From a checkpoint of a small transformer trained on Wikipedia.
Size: width 160, vocabulary 2011, 4.98M parameters.
Architecture: LayerNorm before each block, learned and rotary positions, no biases in attention or MLP, untied embeddings.
Training: 194M tokens, 11817 steps.
MLP neurons of a small language model. Each row is named by its layer, matrix (up: input weights) and neuron, and shows model dimensions 48-143. Each number is 200 + 20 x the weight over its row's rms, rounded and kept within 0 to 999.
After each neuron's rows, "fires on" lists the tokens most often at its 100 highest values on Wikipedia text that the model never trained on.

L8.up635,201,192,180,195,188,198,175,187,212,219,209,220,208,210,204,159,210,190,163,179,193,181,207,240,181,190,233,205,187,215,186,246,217,190,183,197,222,217,213,200,241,204,172,205,183,180,139,174,204,209,188,196,201,180,232,178,189,187,195,189,222,223,212,180,206,242,250,200,193,170,218,227,201,195,211,220,194,173,201,192,193,197,216,183,226,208,221,224,241,220,219,187,195,228,180,198
fires on: "se", "m ", "it", "ev", "od", "feat"

L8.up277,217,204,203,208,213,219,157,243,198,221,213,218,218,174,203,217,203,218,180,252,221,212,189,204,173,207,192,182,230,185,214,226,230,187,164,205,200,223,210,207,202,187,209,182,220,183,177,214,183,180,205,189,183,196,206,175,204,197,191,230,211,123,193,163,210,162,248,187,177,190,195,184,185,219,221,210,181,194,208,206,214,204,204,219,192,203,199,234,213,207,199,210,191,223,185,176
fires on: "ver", "is", "sh", "f", "mis", "up"

L4.up574,199,227,223,175,206,197,173,219,196,171,253,215,221,202,203,190,181,206,214,182,196,192,193,219,171,216,222,204,213,213,189,218,218,180,221,174,228,195,192,218,189,221,204,204,192,214,197,234,169,160,198,198,185,161,186,219,192,178,199,182,198,192,196,188,185,202,153,212,175,209,182,201,207,185,200,229,210,184,212,177,161,220,198,223,230,192,204,249,178,206,193,214,222,189,192,210
fires on: "-", " ", "(", "'", ", ", ": "

L5.up217,169,236,206,196,193,182,184,194,207,176,189,191,198,192,188,198,186,223,209,218,179,215,159,198,210,212,246,215,208,224,204,176,194,208,157,178,204,206,207,213,197,201,201,202,213,236,199,197,186,162,201,199,201,188,201,189,196,198,170,183,205,171,215,172,230,190,247,228,222,233,185,171,225,189,166,203,185,217,169,225,190,205,207,236,209,210,191,211,196,197,198,220,197,164,210,235
fires on: "ug", "l", "For", "bel", "for", "contr"

L5.up324,209,177,213,197,195,223,200,210,209,200,231,197,206,193,184,172,193,220,201,172,192,187,231,207,187,236,175,220,200,162,210,216,176,248,204,210,199,239,203,192,188,243,227,234,211,194,183,215,194,180,180,206,186,207,220,200,217,204,180,209,157,192,204,202,189,214,199,235,224,178,185,205,188,200,209,193,198,215,166,188,212,194,215,191,183,204,172,224,184,179,202,222,195,210,167,194
fires on: "| ", "5", "0 ", "1", "3"

L3.up41,158,205,203,220,246,220,225,204,160,201,175,172,240,172,204,188,194,203,227,191,205,187,215,205,215,184,156,191,235,203,234,216,170,237,235,201,176,215,185,196,192,216,187,226,196,190,167,172,175,198,175,173,250,239,210,205,203,189,221,171,253,214,184,228,216,218,198,168,193,206,184,174,180,201,174,213,229,191,198,197,188,210,201,201,208,206,192,202,178,200,180,219,255,203,190,180
fires on: ", ", "of ", "out ", "ose ", ".", "ized "

L6.up287,233,218,197,192,202,189,200,217,238,182,196,190,200,221,217,208,179,149,214,186,172,201,186,184,158,216,189,204,216,183,191,191,189,187,185,185,182,171,171,209,210,202,179,214,193,174,235,191,218,188,184,222,199,180,243,188,185,194,194,196,172,169,215,187,197,196,197,202,170,191,230,229,201,198,201,206,189,207,248,199,178,230,223,194,188,170,185,204,230,182,180,196,189,192,205,257
fires on: "–", "d", "ad", "ss", ", ", "ard"

L3.up43,240,215,235,209,158,200,175,188,190,209,205,145,206,182,207,184,165,177,175,181,204,188,208,196,180,224,145,235,207,206,216,225,183,208,210,177,208,195,196,199,230,192,190,182,182,209,214,176,220,193,211,207,202,229,210,196,215,215,194,199,217,188,204,201,215,216,215,190,192,217,201,174,196,208,181,225,191,200,181,174,197,187,222,232,182,181,213,181,224,215,185,244,197,199,187,168
fires on: "| ", "United ", ", ", ".", ". "

L10.up82,193,205,203,203,200,217,229,227,209,148,189,195,199,181,224,219,181,176,196,212,203,197,205,201,166,182,196,181,206,183,192,206,204,199,193,218,237,210,184,205,208,194,224,198,185,227,171,191,247,205,203,196,182,175,259,177,225,202,168,218,205,189,206,218,136,197,169,201,193,224,188,214,208,186,219,188,211,181,219,186,200,227,189,212,201,184,221,218,191,197,164,181,185,183,175,201
fires on: "R", "F", "5", "8", ".", "9"

L6.up68,218,202,213,206,219,168,183,200,194,220,192,187,211,212,185,169,176,211,208,160,201,211,195,218,180,209,203,190,226,198,202,231,164,218,163,224,210,198,201,199,191,202,182,236,170,189,198,196,199,193,170,197,181,187,214,162,217,188,200,210,206,188,176,198,235,153,195,202,211,230,217,237,170,207,215,192,229,244,209,183,188,199,201,230,187,214,232,184,175,202,181,234,180,184,197,204
fires on: "si", "pri", "sec", "\" ", "rec"

L8.up449,220,206,171,208,203,221,197,217,189,206,178,149,185,214,181,209,214,258,166,200,196,186,190,201,224,216,194,193,241,210,204,194,188,158,211,175,244,177,215,215,199,207,197,191,192,205,203,240,221,181,220,180,232,195,222,225,204,205,185,222,231,135,190,207,198,170,203,218,167,213,202,208,191,226,196,186,195,216,205,190,219,193,185,208,202,179,205,201,197,203,185,213,172,242,190,207
fires on: "ic", "ac", "up", ". ", "is"

L3.up608,151,179,196,198,198,229,181,225,220,195,204,197,174,193,222,188,175,197,171,212,203,247,219,214,158,205,202,184,235,189,175,208,210,227,217,227,203,183,207,183,210,226,230,223,203,229,189,208,184,189,207,151,171,208,196,219,198,193,194,188,209,178,206,227,247,193,177,196,208,154,217,223,171,179,210,203,184,200,194,226,201,247,223,164,171,208,220,189,189,202,202,218,217,157,174,227
fires on: "on ", "and ", "by ", "al ", "ar ", "ad "

L6.up297,174,203,215,174,207,201,216,169,205,223,206,212,183,207,203,182,198,180,171,204,221,200,217,223,180,206,153,185,286,191,189,193,226,170,235,184,187,205,194,176,184,205,194,195,206,190,189,190,220,150,174,206,219,226,209,203,217,226,183,182,218,214,188,243,191,183,183,173,222,215,189,195,210,182,225,200,202,186,220,204,226,215,195,189,217,211,208,193,205,163,183,196,194,179,195,157
fires on: "(", "'", "ot", "’"

L8.up180,213,186,214,170,207,194,207,228,182,171,182,216,186,225,208,162,230,189,214,203,184,203,179,205,180,194,182,188,220,207,221,199,209,193,185,182,202,198,224,221,251,203,211,196,205,169,195,152,209,195,195,225,211,200,211,166,200,222,166,212,174,209,195,248,225,163,197,218,205,203,215,190,203,166,184,216,172,198,200,194,217,237,234,208,201,231,174,183,191,200,201,203,171,223,183,224
fires on: "ted ", "ite ", "of ", "oci", "di", "fec"

L4.up339,188,224,205,181,230,200,234,203,179,189,217,196,177,204,237,182,205,202,192,179,187,142,199,203,217,237,195,186,231,234,195,187,220,235,214,205,231,172,192,236,189,224,179,190,223,181,213,171,200,189,193,188,200,190,219,213,211,182,207,185,189,202,190,218,221,161,191,227,180,181,202,221,228,212,236,182,228,208,205,204,215,200,184,229,190,184,181,231,179,226,196,178,200,235,186,190
fires on: ": ", "as ", ", ", "): ", "/"

L5.up540,222,167,252,205,194,158,178,194,177,212,186,172,206,203,235,166,209,198,209,203,208,174,195,198,204,170,196,219,209,197,173,213,162,222,191,195,209,195,223,191,200,214,153,224,198,220,181,172,187,197,188,164,229,194,223,236,224,181,226,177,246,192,176,186,188,196,190,197,230,232,199,209,205,223,211,199,205,201,246,233,185,192,167,200,223,183,206,200,209,177,195,197,216,170,255,214
fires on: "-", "g ", "6", "i", "on"

L3.up445,219,184,187,222,227,190,177,192,175,235,204,177,187,168,191,183,211,232,191,226,183,178,207,210,218,217,206,200,179,179,202,181,173,237,208,194,185,205,180,161,198,190,170,191,193,205,175,186,220,201,193,217,183,201,258,214,226,206,229,192,186,197,206,193,191,207,188,236,194,165,185,185,189,188,213,185,229,231,174,187,214,213,218,222,194,181,203,172,193,175,186,212,231,198,194,234
fires on: "and ", ", ", "; "

L3.up529,190,192,194,224,213,215,215,210,207,163,220,218,201,196,213,155,201,183,229,232,201,195,201,200,169,185,197,204,180,213,204,173,180,190,190,204,205,228,193,209,233,213,228,190,214,223,221,184,183,205,210,171,231,215,175,201,217,185,226,181,211,177,210,218,186,182,204,222,203,257,200,192,203,183,185,230,213,187,167,180,188,178,164,212,201,172,190,190,176,210,176,228,170,188,186,153
fires on: ", ", "-", "- ", "D"

L8.up189,190,203,201,234,211,186,210,241,187,203,182,240,159,170,193,175,199,221,199,173,200,211,222,178,176,204,180,155,214,188,207,171,197,208,203,166,196,216,211,189,191,193,195,181,207,188,180,190,180,189,217,217,207,166,183,171,212,224,191,191,209,215,225,211,232,167,223,182,193,172,235,159,208,174,188,247,167,190,227,207,212,185,193,204,199,211,199,208,182,192,195,179,201,182,221,196
fires on: "|", "jec", "ach", "X", "port"

L5.up158,188,205,189,233,208,209,219,158,219,210,203,198,226,177,186,185,216,189,223,217,166,186,206,220,201,211,164,217,210,222,204,191,192,230,217,207,171,219,208,204,216,180,208,186,199,211,193,210,161,192,222,210,188,201,156,201,219,179,213,214,191,162,186,209,184,203,183,211,221,221,156,244,224,190,178,170,217,187,203,179,182,174,203,204,187,189,231,194,253,174,213,217,170,164,181,195
fires on: "more ", "ly ", "ally ", "ely ", "un", "not"

L6.up56,164,212,233,209,203,225,212,188,186,181,204,221,196,182,195,160,186,225,202,206,214,210,246,185,215,193,204,192,227,216,202,235,200,160,167,192,188,196,189,205,193,201,196,232,205,209,178,204,186,204,223,217,191,180,225,200,210,184,189,232,191,171,206,186,167,212,192,178,178,213,214,205,227,225,192,211,199,197,197,176,225,200,221,232,169,232,177,198,183,214,184,208,211,216,210,199
fires on: ", ", ". ", "198", "199", "on "

L3.up590,217,171,165,217,204,187,195,226,201,206,195,209,187,185,212,187,204,204,217,184,213,195,197,237,175,194,183,203,229,192,219,212,208,230,201,214,200,199,231,194,225,182,203,222,213,201,199,242,187,194,196,166,207,214,178,172,204,197,173,223,172,196,195,229,230,185,211,210,157,206,206,180,208,220,175,198,182,157,217,170,171,216,214,164,223,217,195,177,209,177,193,183,220,241,153,172
fires on: "un"

L5.up71,216,174,220,201,195,208,216,172,203,177,208,198,180,189,206,201,201,227,187,206,215,227,232,228,193,207,183,232,206,215,223,191,180,212,194,219,227,168,185,191,180,216,168,210,216,203,194,176,219,193,212,184,213,199,207,187,214,214,213,199,210,178,202,213,194,215,211,171,193,207,136,214,197,238,170,228,219,192,205,227,200,208,193,192,194,174,185,229,215,165,212,212,171,192,206,203
fires on: "s ", "es ", "as ", "ers ", ". ", "ats "

L8.up234,179,182,199,216,178,211,231,218,184,201,213,185,173,187,222,188,173,182,232,209,204,204,206,157,192,194,180,203,205,183,234,220,212,191,218,207,193,211,189,198,216,185,168,206,177,204,182,199,177,210,212,199,213,233,209,228,199,206,231,217,216,190,218,207,200,207,199,180,192,239,204,196,176,214,185,187,216,145,225,189,208,176,173,168,198,229,188,205,220,143,232,216,240,198,203,169
fires on: "in", "en", "el"

L4.up235,171,212,225,179,178,208,194,230,198,213,176,225,193,238,221,227,215,205,215,189,176,169,176,202,189,172,210,183,178,207,217,170,179,175,223,207,214,210,211,199,205,195,188,190,215,200,186,215,223,193,201,231,200,200,182,202,202,190,184,176,214,215,249,194,192,208,182,173,180,185,178,223,180,196,193,207,192,213,212,172,198,199,171,211,229,200,171,190,230,173,228,233,182,224,157,219
fires on: "est ", "th ", "-", "ast ", "first ", "d "

L3.up115,205,167,206,179,193,184,239,219,202,208,207,194,178,248,204,184,187,194,179,194,175,215,190,220,177,211,202,194,171,197,198,207,156,203,193,233,216,207,217,191,188,247,208,186,177,231,195,217,223,197,171,216,190,229,191,224,207,230,200,154,177,165,195,220,211,195,182,196,227,193,214,196,230,197,177,198,208,207,190,187,186,207,212,189,222,197,202,202,242,258,224,201,199,185,201,205
fires on: ". ", "s ", "ball ", "ast ", "ing ", "ama "

L10.up50,187,215,244,190,225,211,180,210,158,208,227,194,223,176,193,237,154,213,218,218,194,217,191,198,216,208,198,224,227,214,184,195,186,193,169,242,193,205,183,185,185,205,224,170,200,178,165,218,212,175,199,209,164,173,227,193,181,208,179,223,166,165,205,197,166,199,198,187,210,184,168,179,189,210,210,207,199,185,232,175,184,212,208,225,204,229,216,211,195,183,185,203,247,183,196,193
fires on: "(", ", "

L3.up270,198,205,186,144,226,215,212,175,233,181,216,215,181,215,221,179,184,208,197,192,183,202,197,215,170,191,191,220,229,183,192,224,215,188,236,193,200,199,202,177,199,181,213,224,177,199,188,212,195,148,200,194,211,197,212,192,198,205,208,207,189,221,234,157,170,200,193,206,179,206,225,217,231,197,172,187,171,209,229,199,205,192,188,198,232,178,192,217,187,204,150,206,206,167,200,174
fires on: "'", "’"

L6.up28,233,186,207,179,222,189,179,184,248,214,186,214,203,210,191,208,215,240,209,219,179,205,196,204,205,175,170,179,172,180,218,164,213,201,173,220,236,213,210,168,182,180,201,177,229,204,198,199,211,184,188,188,192,226,196,172,205,216,209,182,210,196,168,175,186,197,206,194,193,233,197,213,213,223,142,228,176,218,184,194,177,202,169,239,180,212,201,183,204,205,202,203,174,185,196,185
fires on: "ch", "n", "p", "i", "vi"

L6.up263,206,231,229,203,183,196,181,189,182,202,175,176,181,252,186,178,236,189,202,220,236,179,205,200,212,182,177,194,187,242,192,211,181,232,198,200,238,151,214,184,157,195,233,220,215,206,213,220,214,215,224,189,208,193,188,174,227,245,190,192,224,223,203,202,190,200,214,191,186,196,200,199,163,173,203,200,202,197,191,211,182,208,180,225,204,205,209,241,193,209,212,203,196,239,207,235
fires on: "d", "to ", "su", "comp", "ist"

L3.up607,206,199,182,200,195,181,209,205,200,197,192,206,166,219,235,218,193,216,207,171,213,210,242,179,226,195,211,193,162,180,202,185,231,195,167,213,190,224,228,192,181,219,244,232,248,237,209,188,216,208,219,215,186,213,176,197,210,170,209,228,195,215,191,224,214,211,225,170,208,198,178,182,216,189,185,216,199,170,207,211,184,222,194,217,185,166,218,211,198,180,195,192,202,174,214,182
fires on: "all ", "en ", "ile ", "th ", "as ", "ing "

L6.up89,206,195,242,210,209,201,192,220,239,226,199,206,192,169,215,205,246,208,164,257,191,206,177,188,203,177,159,215,204,192,192,192,177,199,218,172,200,190,203,193,214,233,194,217,222,177,232,185,187,227,190,214,183,223,205,197,232,221,210,185,164,202,219,177,201,197,222,209,167,176,205,194,155,210,194,204,200,207,220,228,201,172,188,220,188,211,173,216,217,200,221,215,212,185,207,208
fires on: "ag", "ic", "in", "ti", "| ", "ul"

L6.up632,195,188,233,176,257,195,223,193,174,160,199,214,203,171,162,168,175,211,225,168,201,178,196,186,191,243,173,221,176,214,141,198,198,158,195,200,213,168,178,217,196,211,194,209,213,212,174,222,204,209,205,215,221,235,229,232,195,194,195,211,196,183,221,173,218,204,192,206,216,216,211,189,197,210,195,183,209,177,209,183,212,157,220,231,216,190,205,216,211,174,162,198,192,222,227,202
fires on: ", ", ": ", "was ", "199", "were "

L8.up513,209,233,231,167,216,196,165,203,187,205,206,214,159,241,214,200,197,226,224,223,223,226,205,195,244,196,198,265,191,183,193,209,193,195,185,199,174,196,233,171,207,196,235,214,206,210,230,202,180,202,213,186,197,199,181,202,214,175,193,171,212,187,218,195,197,184,191,230,182,191,188,208,183,198,188,204,227,186,182,169,184,231,199,200,176,215,200,214,189,216,191,196,240,213,224,235
fires on: "em", "comp", "our", "si", "wi", "d"

L5.up488,226,199,206,219,218,194,225,184,238,229,221,193,184,166,225,211,220,207,195,193,232,235,214,226,184,180,193,198,171,205,238,242,185,225,188,250,214,214,211,223,175,217,167,192,208,180,191,180,187,183,184,215,207,155,190,197,187,182,206,182,189,179,194,198,210,184,226,185,174,217,197,210,207,192,196,191,199,205,201,161,202,188,177,207,183,231,228,224,169,169,195,201,174,199,208,217
fires on: "s ", "ia ", "als ", "\" ", "es ", "0 "

L4.up291,166,163,214,183,212,179,196,185,239,205,196,205,202,213,198,185,213,226,215,187,166,204,217,192,205,187,202,232,202,180,203,229,228,207,186,200,244,169,217,210,194,190,204,202,177,207,192,219,212,172,191,197,201,178,172,207,230,183,197,190,209,204,208,201,170,164,192,194,234,175,159,207,201,235,184,211,207,199,173,223,219,222,192,198,169,229,195,184,216,244,207,191,228,240,202,186
fires on: ", ", "of ", "ach ", "at "

L4.up491,126,200,207,188,174,225,185,219,195,199,200,202,229,207,206,205,187,186,178,175,190,162,225,205,218,223,203,202,171,198,188,226,199,196,199,201,202,193,202,150,190,223,175,201,186,209,231,192,222,192,173,225,197,232,167,190,208,201,204,141,234,198,169,219,199,221,190,196,178,218,200,226,191,224,186,183,221,188,210,179,167,206,195,202,198,192,137,188,226,178,179,208,197,217,202,226
fires on: ",", "th ", "op ", "-", "d "

L3.up294,192,212,184,204,195,209,187,181,174,231,204,178,152,199,183,174,219,177,219,177,204,201,202,201,208,183,233,202,176,211,207,178,186,189,162,232,190,243,238,218,182,204,232,188,232,210,179,172,194,180,221,185,191,211,220,162,201,185,218,209,178,192,189,233,149,207,219,178,191,196,211,179,187,193,198,206,185,182,193,231,176,235,215,223,198,201,188,190,187,225,197,211,221,178,206,195
fires on: "bo", "ing ", "en ", "out ", "ile "

L6.up152,196,205,223,194,179,175,220,180,194,185,217,188,239,175,165,195,175,180,200,172,199,205,189,228,222,217,147,189,217,217,223,226,203,207,197,180,204,200,209,235,156,229,217,204,178,194,195,219,257,208,184,157,171,231,174,232,197,199,220,192,199,220,196,210,209,178,198,224,229,199,194,181,208,216,204,201,197,202,204,167,189,166,227,213,196,191,214,197,198,225,195,166,213,216,158,220
fires on: "| ", "inc", "y", "ly", "op"

L6.up430,180,191,190,219,192,173,213,212,168,184,205,240,207,181,219,205,242,227,204,188,197,181,190,202,201,225,184,210,223,216,195,162,182,220,203,184,199,180,193,212,204,205,158,185,217,206,226,205,230,203,199,154,213,186,180,209,214,234,171,189,185,200,202,226,186,215,179,211,197,222,220,247,203,216,207,207,218,182,201,228,188,186,206,246,198,187,187,223,198,202,214,191,212,191,194,190
fires on: "and ", ": ", "& ", ", ", "g"

L4.up352,212,223,183,185,177,164,186,230,202,200,199,218,218,186,164,229,179,204,219,203,224,177,194,179,204,164,192,210,202,216,202,194,194,201,195,211,191,253,229,192,180,221,162,180,213,200,184,210,183,170,223,240,194,172,221,187,215,183,209,216,202,219,193,178,235,201,218,212,208,185,212,200,202,235,177,207,181,177,212,200,183,203,189,203,232,203,187,191,217,231,203,200,174,180,206,180
fires on: "o", "ae", "Ne", "i", "a"

L3.up209,234,204,184,174,211,208,203,206,199,206,224,182,216,198,192,180,199,189,219,234,199,174,203,195,191,215,200,215,213,209,189,213,192,250,179,217,188,226,183,212,205,217,184,187,204,206,207,233,229,177,207,198,197,191,208,218,179,223,207,209,172,220,193,191,169,216,209,215,185,214,200,200,263,189,194,226,219,207,191,176,230,200,194,189,193,176,148,254,237,209,208,199,234,194,178,180
fires on: "3", "4", "y"

L3.up410,203,196,201,219,208,182,205,223,206,168,219,199,201,177,209,186,208,177,186,185,158,184,206,224,182,207,210,227,209,223,219,202,161,181,236,222,189,229,230,200,222,188,188,212,200,204,180,215,233,182,213,169,218,180,193,141,181,200,217,199,212,207,190,223,179,181,188,200,218,211,200,208,208,174,148,162,191,208,221,166,207,210,218,208,215,217,201,208,223,211,187,204,164,210,153,181
fires on: "on ", "un", "Un"

L3.up93,174,149,191,188,207,175,161,180,193,222,203,200,213,201,221,218,205,219,196,181,208,226,224,201,171,192,154,205,209,191,211,199,216,223,203,203,219,222,216,175,212,227,215,215,205,207,190,226,195,188,210,185,200,189,187,217,211,163,206,130,189,142,204,201,232,207,219,184,189,205,207,197,199,195,210,181,190,196,204,192,175,168,179,150,185,211,191,225,183,200,187,194,201,181,202,196
fires on: "and ", "all ", "are ", "ar "

L4.up567,164,246,211,227,188,188,233,194,178,200,205,170,215,189,225,214,207,172,190,230,183,193,178,174,202,175,242,214,204,205,206,205,191,182,178,152,199,227,223,211,189,231,183,192,207,229,192,227,249,177,181,200,184,219,179,187,183,199,198,214,237,185,191,173,218,204,228,178,208,205,162,184,217,204,218,189,228,172,185,199,194,200,222,249,194,202,195,180,214,212,209,206,207,226,192,189
fires on: "a ", "For", "for", "old", "our", "l "

L4.up444,168,197,180,207,235,192,189,218,167,205,200,217,249,214,202,206,177,190,199,214,207,220,181,201,227,201,207,210,213,201,205,203,214,216,218,193,227,190,181,230,209,192,200,164,195,243,202,217,200,215,204,155,197,168,200,210,216,182,187,193,215,174,200,184,194,192,182,227,151,177,190,204,200,198,177,209,214,174,196,218,170,227,187,198,246,209,198,227,194,195,190,192,190,197,204,197
fires on: "in ", "of ", ", ", ": ", "ast "

L10.up75,229,191,193,218,209,193,195,216,205,211,183,185,218,226,203,191,209,204,145,244,196,190,158,177,179,200,210,214,202,191,208,206,222,209,186,162,204,177,211,220,213,213,219,197,182,205,214,208,226,237,227,211,223,218,200,155,202,201,177,202,203,177,216,167,136,166,181,194,178,206,200,186,183,229,195,194,241,212,244,210,200,182,204,204,180,185,192,170,195,172,196,222,214,227,206,223
fires on: "ad", "f", "F", "D", "ti", "ag"

L5.up607,182,221,194,261,214,179,216,209,165,216,174,229,202,215,191,167,181,202,230,147,198,176,224,205,169,217,178,205,220,190,189,186,210,217,210,212,169,168,186,210,193,267,213,190,214,202,200,199,185,219,208,170,223,206,226,213,188,198,176,184,196,190,210,221,246,212,183,203,188,216,180,202,190,218,203,215,199,180,163,164,206,165,205,200,189,211,196,235,177,178,183,192,194,184,197,186
fires on: ", ", ". "

L6.up35,207,204,238,180,196,171,239,201,195,204,191,258,192,189,178,213,198,199,179,200,194,192,196,186,206,174,198,197,181,159,231,186,180,224,184,199,176,244,213,185,154,160,236,200,229,202,166,201,208,184,211,206,202,235,210,201,189,208,208,185,189,203,198,167,216,208,190,193,195,207,178,199,216,228,181,213,231,200,226,206,205,230,235,212,213,229,190,201,186,202,187,206,192,162,189,234
fires on: "e", "w", "n", "a", "i"

L6.up626,174,215,197,166,198,205,195,209,184,180,191,214,146,177,229,212,180,196,249,239,183,188,196,166,184,192,215,177,226,181,189,196,201,240,197,190,236,186,208,184,199,263,222,205,190,196,211,173,198,215,207,181,185,195,212,180,172,182,180,204,182,215,181,211,190,198,196,196,197,194,207,182,186,197,200,187,222,224,156,230,212,217,175,193,224,201,181,206,195,197,187,221,189,210,204,159
fires on: "-", " ", "I", "a "

L5.up571,210,195,181,193,198,158,193,194,216,208,203,185,197,185,239,213,228,200,203,189,206,214,212,199,189,230,152,214,224,195,223,186,220,174,226,191,180,175,180,161,199,204,207,202,178,202,202,173,206,191,237,199,208,238,206,220,213,189,196,179,183,229,223,217,201,194,220,205,199,169,215,218,208,196,185,169,228,234,221,212,204,178,203,187,213,211,196,204,198,225,182,218,194,199,204,167
fires on: "'"

L3.up6,169,200,197,220,225,172,186,178,208,187,218,229,191,189,228,203,181,235,205,249,189,191,203,214,235,162,197,204,261,166,175,221,202,179,233,173,233,208,190,200,178,201,226,244,203,193,205,243,221,194,192,191,198,214,186,200,209,179,207,220,189,172,204,185,224,196,188,212,194,161,204,212,208,155,177,198,154,188,190,194,190,201,206,207,174,199,195,229,211,198,221,225,216,186,189,206
fires on: "it ", "them ", ".", "her ", "him ", "ew "

L5.up416,217,197,178,222,210,198,202,199,201,162,188,194,195,193,236,160,196,182,225,193,221,189,211,211,178,202,165,173,198,203,214,204,193,214,227,224,192,185,160,188,203,201,216,205,207,195,215,183,179,199,211,186,186,241,182,196,219,198,209,190,219,209,213,173,225,219,178,188,225,197,216,182,214,239,182,241,204,206,210,178,210,197,182,203,169,196,220,212,203,173,187,249,198,178,204,185
fires on: ", ", "\n", "\n\n"

L3.up112,213,202,188,199,227,206,180,201,149,240,207,182,194,244,216,208,191,212,233,240,182,197,211,204,206,185,190,202,196,233,187,195,193,211,253,185,178,229,212,152,188,228,178,223,200,212,194,190,207,184,202,200,184,216,179,182,199,223,217,208,221,242,244,194,191,214,215,207,193,215,182,170,194,199,209,183,200,209,195,183,186,171,208,237,168,205,172,170,205,163,191,194,186,177,180,212
fires on: "ot", "res", "ion", "and ", "ot ", "part "

L10.up355,201,168,191,194,191,182,180,208,227,209,196,215,230,204,162,203,171,188,210,220,203,226,190,194,207,156,181,207,184,194,204,220,202,223,221,199,210,205,208,200,205,173,180,191,211,188,198,197,218,173,219,188,223,162,197,217,173,207,203,229,180,179,169,186,186,202,192,186,212,217,202,186,202,203,174,197,195,150,193,235,173,209,201,241,231,223,223,199,227,205,177,211,155,196,179,202
fires on: "Ne", "198", "9", "i", ",", "8"

L3.up483,180,181,195,210,209,208,174,202,193,206,197,213,164,175,199,202,202,220,184,229,206,169,174,223,211,189,172,219,211,204,201,217,175,237,217,197,216,196,223,174,203,162,194,206,191,193,195,190,199,212,213,200,223,186,211,179,194,198,167,202,216,172,209,228,202,198,168,217,196,207,201,204,222,215,194,197,159,227,188,194,230,211,210,199,232,215,213,178,173,216,175,194,226,231,186,166
fires on: "; ", ". ", "which ", "= ", "3 "

L6.up295,226,208,210,214,230,175,199,243,184,235,186,212,160,189,226,216,197,246,233,241,150,207,210,160,202,205,216,213,223,215,205,177,200,218,193,212,247,194,201,210,230,213,203,150,182,185,212,214,189,198,211,167,183,184,189,202,219,202,234,219,205,226,204,181,174,187,198,206,189,195,170,174,177,173,211,195,185,210,195,182,210,223,144,226,195,223,181,187,215,180,208,173,203,180,176,196
fires on: "also ", "a ", "been ", "is ", "\n\n", "-"

L6.up624,169,202,219,216,200,171,196,186,221,248,214,217,181,182,191,212,239,199,191,220,202,191,226,208,187,175,209,183,185,203,219,201,179,181,213,210,181,199,203,214,188,187,198,176,162,192,210,177,189,202,213,200,207,218,231,216,207,138,181,212,201,185,185,229,187,232,194,213,182,205,229,202,210,209,212,188,181,181,199,190,183,190,192,210,184,201,204,280,166,197,216,209,250,221,186,190
fires on: "w", "h", "'", "ir", "y"

L6.up503,188,211,238,191,222,188,236,180,206,237,242,207,197,205,174,232,200,177,208,184,224,206,218,237,169,164,205,198,200,177,253,182,205,159,219,178,211,197,192,197,205,228,182,185,194,213,182,206,199,170,200,207,198,213,231,197,235,196,185,176,198,209,201,218,205,163,178,203,206,218,210,217,193,176,233,156,196,172,199,214,185,191,206,204,228,169,211,209,205,210,209,217,238,230,146,205
fires on: "'", "d", "ack", ". ", "W", "w"